{
  "n_kv_head": 5,
  "norm_place": "pre",
  "attn_scale": 0.0884,
  "init_std_qkv": 0.0254,
  "lr": 0.00242
}
MLP neurons of a small language model. Each row is named by its layer, matrix (gate and up: input weights; down: output weights) and neuron, and shows model dimensions 48-175. Each number is 128 + 24 x the weight over its row's rms, rounded and kept within 0 to 255. Numbers have three digits each. A neuron's up and down rows have the sign that makes its largest values positive.
A block is one neuron, or neurons of one layer that tend to fire together. Before each block is what it responds to, as a language model described it from the Wikipedia text at the highest values.

Proper name endings. Final word of multi-word proper names such as places, organizations and events (Volga River, Mid-State League, Goodwood Group); also pipe separators in sports tables.
L4.gate930:099127098106120095104122117135105141114146138121069128125116073112121128120117132136134123165111158113126112150147118136148116103135125168151162163117144126130165114138102149110144135122121125131131107106098109149108119108146125139123082096128116126145174166142134117125151138117150103152134132126132122144107162109137135125161187126142128150128159097134093107131130148152122100133061
L4.up930:112124145125125071132111114098157162107100123124109126135122119143137091136108130121139131136155107152142128121138156142163147097103134121110170149136126145102110172129179127162126120103115121135117151119143121105163160138151087183192148134102145197145137143139138103193124165128157152148154124123107115150103103141135085086154126117148098120130103099118160125131134060107126127113182
L4.down930:104161156112137104077148121110113112118118149141122177075093122129108128107104161120119148117141159128124137145096144164104067135133173104106129135138168122150138106174114153155135158169121139116127139084077142131135088156140083144127147076123133145124135115106153158125114116166161144158131133105118125153120121124139137153120132133118159127118182144122111147130113122151087115102072
L4.gate1179:114147131147138131120091112095105117153128099127144149179117099096106111151087125148158139131110130177112110140115183115166106128120129120165176140133145127127134080129140131125134176151159108122182139164128098119137116075131176142176123160105132176142139165137111107131145109115097141130141130129158117164147133135116147115092114102120094127116131126144167124149145119124170133133187
L4.up1179:135112142143115142139108123110187142127090136095160111096143121145127135129102148124105120095134107108121159117154153132169140039111067120158146133144156150128115104114166110119149113136123129065142154113134159069154182171132119136063118144120117143147167162127151114116130127135146152180104144152136137171195080142103130118147100122102135149139123149144109118135120117089116117140072
L4.down1179:126116113118144130097117103094121136160090129125145145117117112130154128161135140181162139103121101173129130166124112128128132125144123116122148118135104121110119111134149115089127120087126149165108111152121102148103105145108114110149162133131111129110126156114144124111125149087143129102144121100115112161150131142159099096112104089125120140126091126151143144107106112138152121131159
L4.gate2155:135096127172085104117129097127121127117124150170171156138134128101150173122146129133121166123148175113101126112103159111183079123125160088114109106140154109096158132126110111115156137097110160100122121088157112126153098116129122159146128187134140152135169114136164119087118133130152136162110159069129120178138133126086122159116181155166142095152118151118122124139148108139107105139124
L4.up2155:115074129143141139120101137116133132075121178128100163142110101146157127117144107136131128180152178141084127080104147119164136130152104125133120123111130113119141113090135141141137145174109116115105126112137120111149136084075110139154123133102148152136187093127140082152147137141163156145156081089116146139106109133147132157132152136094119146110171140117078102157119154109130095129135
L4.down2155:130132114117134120115151108126172077168163083087137099104132189143086104128105111132149131126104132137122181159151138161116144124097157149137182126131099150156101136161133147136113119122148127140107111096112125145149127156174116103113142108135089090113102134137106154142116150111101122106128091155125177104178110118189102120124088103099139131103108112186184142113130147151137144135137
L4.gate2376:129112168158100068134098104120108166118128154148114185168119103151103153158114111128157129159145137128110112113159136149173136116147115093145130131144148141141147115097153127177128148139110125109122148138134120120150098110146177160176163122114104135129149127089176121160151112164147154165112147097146116146125110114116093171150115128137086133122141168141125066165126081129155087117144
L4.up2376:094096182160152153130141102103116109090141181153126104134118122108172142121109126164141121120137128126136151131083135128187117093063113114104170122084129148135146140124133110144130112166106144118111091106112150160114155152131126123177132164102114134158164063140140118144128097145159140138128151142141116109098100162144098132135138147115074129144093097118144139182119119114131094111141
L4.down2376:109155118116139135103160110086154099140133087113101097118118157119096120109111146139131099111141105136147135161118144137135117137144142129147143121181090112108120155159144131093164117091150109142114125090135137126149167130147112152154120108141105135129158131141110177095077149107128148124133088158110183122190134118191130126151098099111097122130107116112113167105125136131109150153112

Words leading into actions. Function words that introduce an upcoming action verb after a subject or main verb in narrative prose, such as decided to, announced they would, by removing, prevent them from.
L7.gate291:136077136132116163147137149106149119117144082102116126115136132149148080126148158159168109085086125111164186126156094124152110120120119104133046177116139178129152170146117151121169108118117134154132119144105091092136112112149057111138161088131135140112100172134129106145157097108124130136112143122131086073111121097129134118167131142119138167114119102130098147099085144135158142138101
L7.up291:151112103106107125125168112120146149140135153093144142129119142148139150132129152174131143130107104122167141148151090143166087108157112105152121123106136159178132142171104111097112121120132119088125141148137115083131129127132117108118136125118138109124078133113117096093175112131142187157128146098138147093117138130140148110157163168172150118114085117180142110086118121183109156142131
L7.down291:136104150115160115122163100083121119126115135111151096105125102135146122117138121161153121102105114107142134120179115089155141145123129110111124147070120171151139139138102150091102110123101157105154122116127141145046130173165165110120115109125102111130180148111093165148152136133124146139112145121145108139101098088102127146117167125127134121108127118107114079135094145157124117143123
L7.gate943:078146121117121107148161150086163103165062108105123123110149136111112134131142126139152117099111125131158127122137143120170121168165096103114122134139094178097131136104146107144118152138119075157161112121144124134100127107166093110123124150091162131078125163109188141148122138105147175122118114130125125122182153089116106127137093128104133135128135142105165115148133151113129106120127
L7.up943:096126120109148128111141091099158120084125094155091094145128143113167124099171125177171140112123100156142136087136122092102123140176101140112100136155125129157129127122117159131099111167118208132100142092133111138139153133124095149126086151134086142115084135117153148068161098155099153177117123174130150101125098147145104118145142133156105095105136143140129114136148065133149144127152
L7.down943:111157119116150104135118165180165151133105167122133138096122148115169132143091135093169123113138103112166121121138079060119158126153152117154169105098109148115147119083089134150124157168120106160140110093100109101133127161138122135129128130122133106096119175148167157148168102100128131154163149084092140158142122153140108119144173120157137146132113127140169101097154162174145155121112
L7.gate989:088129145156115154130109103093137144167116114104095126174135125151115087077109110119124120124112134119108133115127102131151173073128121096142081067109121162147110141117128085133065157090112093144173103147125139148121097140097104151163097120122098123124087166136128138112091100166109132108113117150127142113143166108149123125127115093152062123101159128137160125140141167137175144097094
L7.up989:143135163145138102108096134098123132124106114110097090144164111136160093074140132108153105116145137134130142125126107149157171087146149131110140114137132124160133140185125116125074103099189079138153095095154133140161069167156157138101114104165124078111062135136138092113124096175086139104117161138130131082131098080180128102117128083138107080125141130139132080174127151127126135137138
L7.down989:143084155142173123091083124095125164130116152103144118165135155152111104122086171147128125119128087088124143087141096127080174144112106109131151120072109129101073184176111112114070145121166176109142125150121152145130114107130158142125095090166142102138099174114119100102080109144089134127149171152127130097125144142151116106165156087111079120116117140111151097162121166100143152150078
L7.gate1088:104163120121136099153148107128135130110137121137082123146122126119130079118126135119138125162124113121104115160116145159122107125148079129116118131138113111165125121102096124130097099162142136169148138086163165171117145153145128121142100116123125205154137127133132135122099138126111157145130153116162133079136133117130126151115150125166097119112116137152160146160139129125157153118167
L7.up1088:119121132122131115129129100104094149112151105144140143094127130097097120126124127139094139085114174141104132092126143089166112088114134091075121094111142164101132117155105112120111126095154139124132136125151151123117098166163089146131107155156147149111108098153159118137099115182118133116121100137145129088097134097165125116149102120102122128118133084124127147130124108123084118134155
L7.down1088:140154133135115124120116196127156123148109130133150158161135133130132147130075132096109110134131116118136117157138085153128146190084084152153129128111139104151126173142123105149135135087126130127101158128168122161082166082114168122124143121125076100112167121092151136096154114163114133133123131153125125146148129157159170148121082103148139133117143123123121087142143147124156184105134

Mid-word fragment continuations. Short word-piece tokens that continue a split word, unit or ordinal after a number or prefix, such as 1500m, 40p, met-ers, 2d, 63rd, head-quartered.
L2.gate2170:109106129123102143122103153147145110129159107117128110111120088132129128127156112142108113116117090108110150167106095144146110083109147129114096174156111093140144134146092090127095147074133146161104115110148105176100138088111138118157139125131127141120168127134110129058123133117085119162089103175142147120089103142152156162122121141120142132147150107156121080100100128089169154132103
L2.up2170:112108133097108146152143116136111136150103152164100118136140104123130130126136150119082139097107110140119094142131081170152144116112108106143122155137129126113144135123144127113149129094101140112132123122113175145129134089142136114159117153155097127133097172134129164087130113132112107142136123143147121094118132117112167110143147175093127133124151110144135101141121120095137103138098
L2.down2170:079136086088131150132123075128112152138133120103123103125125096136112124125120140090159097123145143167147088123141119079140083131133115127143134138133141152096089122098109190087122116134132124103137182157129098095145106107140125047122136126158144134123124110143153090179124179146127126114158113084129109137142105148129112147153176172078114107147128136152107135151147132128098142131128

Predictable name-ending tokens. Final word or word piece that completes a multi-word name or phrase, often one repeated in tables or lists, e.g. Madison County, Roman Empire, Northern Ireland.
L7.gate1787:157113132139132117067178130123177138136160111117118122124143137179065044141129137128159095162159099140082163113088104158099121142133086118089126082131080121148128097103156139123106137174119127139126085092128119121134109159141076156102109103101115115174138135131127128116140105147135119104160128152121069127128122175158131117102156126142146158088144128102159091151125115112148083089117
L7.up1787:190109125150122104144126105114143121107142171166170114146105149135141113150127195130163149110115106143159151137125106107127126136129084138138110132146123147128147117098142123139133134166138078133105087137118151108157131113106095133151123101154132150114145142137155158168083127133164123135070176157133089092119128153124123133150082094119169091170139096112113090125118166129136117116134
L7.down1787:154119131092145198156087133140124131109104132113107150103184114134111160143106081105102107090116125101119121105093136136151112103144164107101111183140135153131129120113153178144144132128135160095133090149117146128165141091106116131112155169174133142134110156160163145147125112135154120126110130109090165151135125117106121137090136132100158115084078152114169158132110092104178099131141
L7.gate2142:108121178108143132147150066129101136134145116098147124114132115096107088122099100125154136102148119155127092179129136148116127182096117134112094111116100130111157164121140121123148120122088129152147129122144107185124124114125139166159162158129116169099158129128161129095153095156134138143097149189166123127113124171099099103115111132081161105157111116123113117112113144115103133128143
L7.up2142:123149156143163089109115081101140140074148096129145150116101126122168139117139149101130121119168106128077122133121175103138152111169106138109116137128175126162123147084132168157128116115131117157076127124130131160105149104141139169152136119106094166143134143153123142159109076132198106123136148130107084100142084118108078164121131075068163125095111085104082093159112154145149103135119
L7.down2142:158114140112164107146152124093117130154118099100100137123131146107076120181128096147161124130102088079166149130105127137169152192139159146114143121161108141124148095138166145138126149154150131037160148140081168100141099109117122081104137171125115112136108153088144108116129134100137151139122157128134128191106140104192158110146134105127087106137143139116130140147144088114175161093118
L7.gate2209:122156107159125091143120158119080152108145086130129080144134207146135144128122124097166116134169087074075134125147118110141145099128167131101150130091071146120109094138116136098134123133147116176155150120099117140107144143130145113153133096095130141149133137141120177107137101126144127137137190169115123069140144132121158126118148152170133128124147111081134139149126152160134116104117
L7.up2209:127106127121133166122116128087147154093119114141125175140091138114085119135116075169126125117124084125132103131133123106115179136123123115140133154120080135130165186133149106176131136136150159090148088135096149132150136121116126127147125133136070144164120152148129150162128119143152142087082125107140163127114140167129109109118109143139131142110094132090086144164069182101129109129164
L7.down2209:127139123147154112113079118131102124063149154090089145141126126100159087111143136103136109122160122128109165114093137141106124160121094102123124109117139096098134099129143108136124156131127123096082168145147107093140078121123133161134134153110127139094116133111147095114121116124094153132099135180105156141143132112121120170119147136105133116146125127140149117123135128165129062110141
L7.gate2370:127126130131122126132100151126163157098130082125131120125106141090140121123188148113135148146134135074070140110108126137153099104140093123146113141107082093100119135131149123104167121148150146131135155115103167139138099135092128127149144175116114096167070165125140130148120124155154123102096170123125115115106115121096107106134147148112134103117109118097091102150139152145169130133125
L7.up2370:135149153096161161120097151120112132137140116075159138167118102114117095147128121136141151166107138107088161106070113109106076107128104092150153100076076112093107138168074115149074107161134129142142128106109164130115124130126143149130165150149088134148085155150136134158140147163148111080117136142138093156082124134165103136171182102110105122120121060093128122134130120174119142083104
L7.down2370:155134120114129158129119104136145100133096173102152101137175128157085097128074108159147109161112144144158159153114142131125178153104122084120086139132131136117096131167124123124108114114117120124137113153150111109106095119107111119124144113144175118119101119118090107123137118156104142145135099115091139135146113139176132166151141146133113117136112115137144196106183176130104098065144

Verb-complement "to" after verbs. Mostly "to" right after a verb that takes an infinitive or object, such as began to, appears to, led to; also was/for after a verb or noun, and some mid-word pieces of names.
L2.gate2423:124159117140066134081128100151081129152131181135093114108155152128131147121088080122126133096156139144180144125118095137121152149152166122146134181137171113131141136123140142139159149125130156132146122105127178130153159146134113125114144102121146152148127077118110144108122140124087146131115143151171108138154113144145122159118140111096170089177181142133141110128136140146075135185105
L2.up2423:155143094122128123115120127149131125110125153096105088080097114155128139108132131109157093134105114130151114137173117115113121101115136127142148155112121122109122136132139142144078126145137144139157140150114134123158131120163144149142144185165097107105082097097110133089130081100141128104149100151169145099103145119149137117110122114120128124106138151107163095119104118127112093129116
L2.down2423:179122125141123119151133113136137114105146148104093075089115112127122106118131142097159109148100090134145118172169108136100129099130161134130154175130140135091115104165131135174071159133146178146113151127113139121129106093129171127134132184167089111093099108088116126116114107112152123105156108129152142077099119116150135131104135134134119116130130163087131072114134121123131121132116

Infobox field-name endings. Last token of a field label in infoboxes, lists and tables, just before a colon or pipe, e.g. "First race:", "Home stadium:", "Class:"; occasionally mid-word in prose.
L2.gate1726:141093142156112106142139178140114151091136162109136136163119133153156124175135146147162115125126154115087143098124138128115080137134116094137132119115137116101160137107119123137113147107127110125147168170119105123078105142096137143119123100131082144152181150163140160139137135163095150136129129124160121132128090117111092114152140142123168149126147136110122110113133070142119156157109
L2.up1726:159124161117111120164096152116123144139133175096127126167091103172125148174136161145134115136132155135150153139129086153129101121130137155132115085152134146139163109158146133160132127124172153114170154158144120152119109103115082079081114125107115090131160137149125181124149135115109107096129124140146142127136138108098138108152119139157143115130116145138114091108099117163126162164106
L2.down1726:184103154125157112153127156127138176121091151099128126158121113164140116140130134105165141128127160127112142112135089170140088125130113154124154079128118196153158089156121102152134115142176133145150145143139116151111130115176068102088130143096103106118153138130141170081147122152123093116115138140122151171131116134130125169175101141123126125143116147137107105118077106165111125194121

Infinitive "to" after verbs. The word "to" introducing an infinitive after verbs or nouns of intention, such as refused to, threatened to, chose to, encouraged women to.
L4.gate429:108167101126126126080108115141163138101156098115135169145062095180115152152125124093121160109091154084089115101144082149154148135095135147126094154131112087133123115098148112161126162166080118106158163123155133119123068112131125048124123086168121133110113129121110138148097137124144054126149118121142152120119102098103113127137152146138143128129095084154113095141128107123138100119110
L4.up429:130146146120190123094088133098123158158146129129146133146098072108125107102142137147130127110158142121133134127150098135143148134089141104121092156164120136174108095163136159103132151110115102178143133138078155131094085149103116130081103152122154127153088118146155108148082118153092119124135133103119152137108139132107135131128118124124137173114132133146139178132103081166149094111119
L4.down429:131117126199149151105128100103086110119159122148088117152125119160099135126132082171124158126162111116151127120092103173102134151145125116132090145111164131156144142123107139152155121169086106120142114144086174125137106074145164139093132106166129107156130123127118129132123135133172149155146141191127137105135113129100116155100121122120122112158138100166130152101095092118138150127135
L4.gate1111:136140117135169089141135103097103116091116145122069102151144091116119086088128140132125101156116133155185082094125138101130136134152130114118139124110131144120116146103095136116125100094122133107132114114118114117141142114185165126126118122137163168037137132126112112116130097113090099099146162104153137095118123119143142177143111107104102119147138138118164153158139114157105163121127
L4.up1111:094115126091107107118154110114141136159104176136135084095126133088124112129115140143091108101154147131128099142098100127129117124124106104116100115123149133126092140140138169099073115095137116152098147105106101116152169099156150119106126153134110141111097132097147097160109152135102123101162091105113128115148188126100154105153100119101120119148131095110090126119144116130149147136114
L4.down1111:125111137113153127125101124117141116097124148120133127120125132110101124119148123164176143137105113118151112119116121106117082124152104124121134107149126145129125093135125129119119149130118164132167125153126134172101120093135109109101121160114165152117112104143150081157159140149084136119158127105156130113122144118118185127104137098116163118134112171096124176149118156092121187104158
L4.gate1259:118160135110135137147142132081145148081122147122166129111129133153128093146149166110132108173142150127084133173089122092154156142143126162116160145107150166167104135113130137080169156135120131137108118133142106144132104145104115132128122128099082146085110151123140107136149152138178132131140097110138115119115129124106107116091125129084132140134107111149089135125099097134146165116108
L4.up1259:162119107103149150113138127103156142064134119126144118121124115090108158089135156101103140085151078119192113098125150148166134101095153129076150135134141104141117138161158116128140154144101122130138111138106116089120077115129115110102143160136154104147093118099143107142145078129136156139139094128162162157079174156157116125148103145137124138132128138153129118132118086123137107099168
L4.down1259:148123126126156159149119158115159184105155147132121107101136122125157132130158154081162157123106163111165092112131164126137117093131179122051125121145125114138085134144168124134122134097102137151168081154129121080130077129125131130114125127119135125154121137131125128145115098106174159148136127130151125122098093157175087154122130108130131058127110113169138133121128099133113128100126
L4.gate2067:146139124135146097136113075124130130086144128119146126127185105156165141136142162137161065130152118176128080130164124094104132087101114138093061131123140151129123141146137186109085158120115143175116156075125128127124133136139130075118129170137135150141113149100101082167165093175105128132141110087177102133102172143118142137133137116129164126118137121119151143101170149081140129104134
L4.up2067:125158109119145125148111123122102140168132140145137115141141131062151128138153153128143140114147138128176113115169122120154127112147098086159186157096110133158142098084156085097114126118148100117184103102099119120114129124120141157117098091129136087128121135148159105156149145160130141117157152125101106129125141111117173110083097097116106130112142069103102119158104121138172118102138
L4.down2067:144110136134123122127122129123154132087101139124116137148142121142152128131141178177135091135091095145150086131138119096128142071111120112105058137161127151112092134142122168132119135111104150174109165106085168136084119137133112091133128141110139153123130129102121094134150145169148144121152114096152113123113154129155141081129132117123146112121140132103143107164149155094124126086142

Infobox and table field labels. Word pieces ending a field name in Wikipedia infoboxes, stat lists and table headers, just before a colon or pipe, e.g. Games played, PubChem, Launch date.
L7.gate38:095123134183137151154173147151128103117119118068135167148127094124167152105157138130141133179110125116078114083121144149140125133101110139092161131108161133111136111101087104072168112120141129177109120133120153148126103119160083096131105145095134110145134152148145083101130161128130144151130082080148119121131130139140116150126154130107120157171167139101115135120144110137154132095131
L7.up38:113139163144109131141087169136141102112164133157175131170127134125103118162105118179157097113128147144098125125159143124151134138089073137153110165089165125121106121113103176094125143159129090143095131153126174133123097159144126137104105076114124123120152137154188140112102128111128113105128145136143161154117093129141111088146069102069131113118122135107158176122150123138107148120147
L7.down38:170150142104150137096163110111147109109174097115099120102144125123113127122143150158091153151130120148121126134157117101144145134116119110101159101114118197123117127128126146123137127125113119169108150089109132095119167119108148123124146125116179168136130146177162159114164156152131121150130134116158129144118074129135120155160103077103098118085145103144128123113121091142108167148120
L7.gate347:123157046129124150129152126125155148165108135071104120117125089108115139187124174179086119135136110142136134101121133151148103153132112121136184142126116097105139124132097145156146113104145131152049145151138126161075131118124113130123106102129115133141194120119134101105139108123125186130104122175105134097100122116111119131138078160110146129140142151116115118137147128146112165100181
L7.up347:139132133150106113137099093135147125129105113148130131141164133122149129104153154107165121126126165141133122107115103123123137094096143131130108087123079169115135148115130127115138186129115121160095174153117117109087103106132155127133137168113122135113163090149128195138120089114143134126161120121099077110129123116125158159141113134091117143137141119126123094127110109158114147108141
L7.down347:138119110124155132115108118092108135106106111126196100112130156111180129133124100148117170151085132146083149083129118073121153101112128120170125125100130121135141136107155109109146129127149140115107148127109139124132114149145100171105152124135142143150101103098144088156135085175159101171186189121135102147094130101099157116144149142128135138115153149126170089146140079120138130110150
L7.gate1680:112178152142152125124123110146174086093167161141138149137141149128173091134103171129152152142185139106138105127132062102154155113108137143144114112152112104183151192122135118109124121163114135105136131132159127141089129165159138114153108098169110139140131111114128129142114109137138106160119167125143140103118090120105153130149156140135148112117187101127119163159098111181122134120118
L7.up1680:121109114187163079137097174134099149102154112143110125120110114124102128108114145164133140130131164115137150121141111176132161116100140130116178118095132135109106138139093134135158143120100088118113116112122167143097112133117112136154129119119145106142147141167131112146121148137110135145133102135128128110144117105153139136149104156094132185130091065120117114089150177101112112150120
L7.down1680:106114155153113117137153172124104125149091066096095121128159135134094131135120167141119139117117167096133091100166137126120159113150116115107073126113112122097116071178108115166155160150185085135104103104097129144107116132128128154103106127104112148151131127160160117140101118096147109148117122149114120147127135165100145165141114133125116139169100145127149102107143168141159151141106
L7.gate1767:131078143122138096132154096154144115121136095093113139144160138111219112138133149095112084159107137153158111154139125153152153111131135173095107142129098138202122142106142112132159128137165121140105155135140091128140151150138174106128130107075124159095144143129155151123138100135159169093099109128140140115136130104128112123172091111149131129163129162127077134155084127113120120105111
L7.up1767:134125144116100135164088134152105147150176100118131124131135110146130090138096139144156146126125111077143184104119120131125132137141113118169087128131114116096159132118090146111106104118093093129105148117126112168122096117143139100119121136097115124151129128131134128123145108108146144137119133110128086107159146113153138114130156143121088129114120154115130144124122121123083098070139
L7.down1767:141067124110149113084135122115131149173130138129122188118157164078136142158135174114152098125112124141122157110131105096135122117133149149064141099193075114139120166141135153202133110142122132094098095144163140149136105084104133140167165115113132146119118157104160120149131092131145122102152129150128112131141169122105152136166146160094164158101158120107110120177110136124105182133167

Infobox and table field names. Field labels in infobox and table lines, usually just before a colon or pipe, such as Died, UNII, Coordinates, Website, and Event.
L4.gate759:083095134150133107142131111111149145125120116083145145138108075105085138139143161102147098107103103144112076135137169181131114171129179125178106128112146098088122145130138122142109139094094130115147144125165162126143088161138104114170164105128121086148133142173145118129164103136139149148164125123159156101145155166145108124097166198095160146115136139123110157156106141144155124143127
L4.up759:154127104163104134129143134140096157142164126168146147151080155087102150128124165124145084143100103161136134123113170156139089150158128120161121080093097109151144122106130143121114103111098141192139157118142129144150136145170070143134136121155093083125119120131083170140157133144117134101142135086098087105143126106137119106099115141134160114084113154116094122144144143107151131125112
L4.down759:155120114136110150143127129120136114128128144170122133148100129065103126127130169171133127159131125171124103117134135135164124071103144128140134115138112133153131121120138122129130132142128155146110146118111118153111110175174108122141117136194112160117070146125118115208161133148128131116133147120095098133122111122108143117122105129161108142109173148167143113126125131095164115121121
L4.gate898:110120162105126156111123143143134143124157137156138115117099116134153101141125153140120157130122109158109169120135079147137158125103142136133132119174163079108091119086093096134135143079117125127112126127111139124132160074151141139079139125102096127170145126170130121097103113154107137115149122141133168128128120132116118138154132134125137141144108128122119120152144129175114127126084
L4.up898:125067161064130129127073114123124132100109144127164098119145124101145147169126162129100132098167130106096117125091146129167173110152135115100133102135121121086131139177092105118127136093125148106112144124103138156104092109128120111129113120131142112141132145184164142091080170094120120148138130150142131152124130190136091132097135116115140086123119125139098104145161093131088158111114
L4.down898:129147173162096087137107104138139112138123141098148105106163102069128179151116139120103162129161142161112101119128123127117139149163087132133151133101123144162125195079165145095114129137083157111099176108115108137126105180161114119128129112154137109148111129172123138145107119087153120141148157093116088152096120131131119125123104123127191091117154094126130152115111148143134132087152
L4.gate1504:117142174086160088117104203137139172124095132109121117143153122121155109147100175113150165148149119121117099087127119142122142121131142112157078113083122130114140121131098142161135107115066135150171170102172106094121098137132167120143121099147140109151178134107119150154098130140148145133174113110144135153173126092117134118160131087070112129112097081116151126139129156112134144123181
L4.up1504:135109077140134147133116155092100127165121143118107134134140145135084108127103148154100132125124163132128061108179108094152129142107114093104128159093177119086127131115126054106120104102130098164140090110176136123131140051067118118141150130157161136191135113143165156150147091106142136139126158112117087107175106142109109123117184131153102143128115155071109131105100143128085092157116
L4.down1504:119109162100129116120111160199157157101112143118103117098125110071121122110108154162137127114138123118085151106142097134116128110118144156094111123107111108139157123065130151150080127117100096131111129131125113158100150153144161142092138108128098118114146128147112106146103140132107129119127130105149090084116126135141162136129099130131132097125103142167168079157149173146126132105178
L4.gate2082:100128144156123134142183138094113093121136124108112150145152118083172118102099157142153108179133153106096136114116145152157150140142113140122133157099171110124082153121090112151111150119128121140148119156135116109132092162104167149115142156139133134131159109138129117084142193112139083142134151119139114135134132138117151123103090148094133147152160107107074101107167159091150105131124
L4.up2082:125118116132114147130172107080071135132130105141097148171162118122141142092147128115123140169126136117138148088135181126161145160144136147172114171144156114095083164113141096131105137143135141161137125129138080082099101125126112138127146128127105124179090089104154109133105154108174142112118148107095099110141116143101121132150154137140137135107149090147130112143136180094153137116157
L4.down2082:159148126120120133111113069120072154122123092180103136130154147071127144116151129106082103116100165112190113117126112114158118136136157136135142193143140094116131149131166124108105145126124181153130161102112115100111134089157104108140153101125108135144097123142113108130136110095195147119129134115131082119146164099094105127144135129125115130113153114100136145156107131145133145154162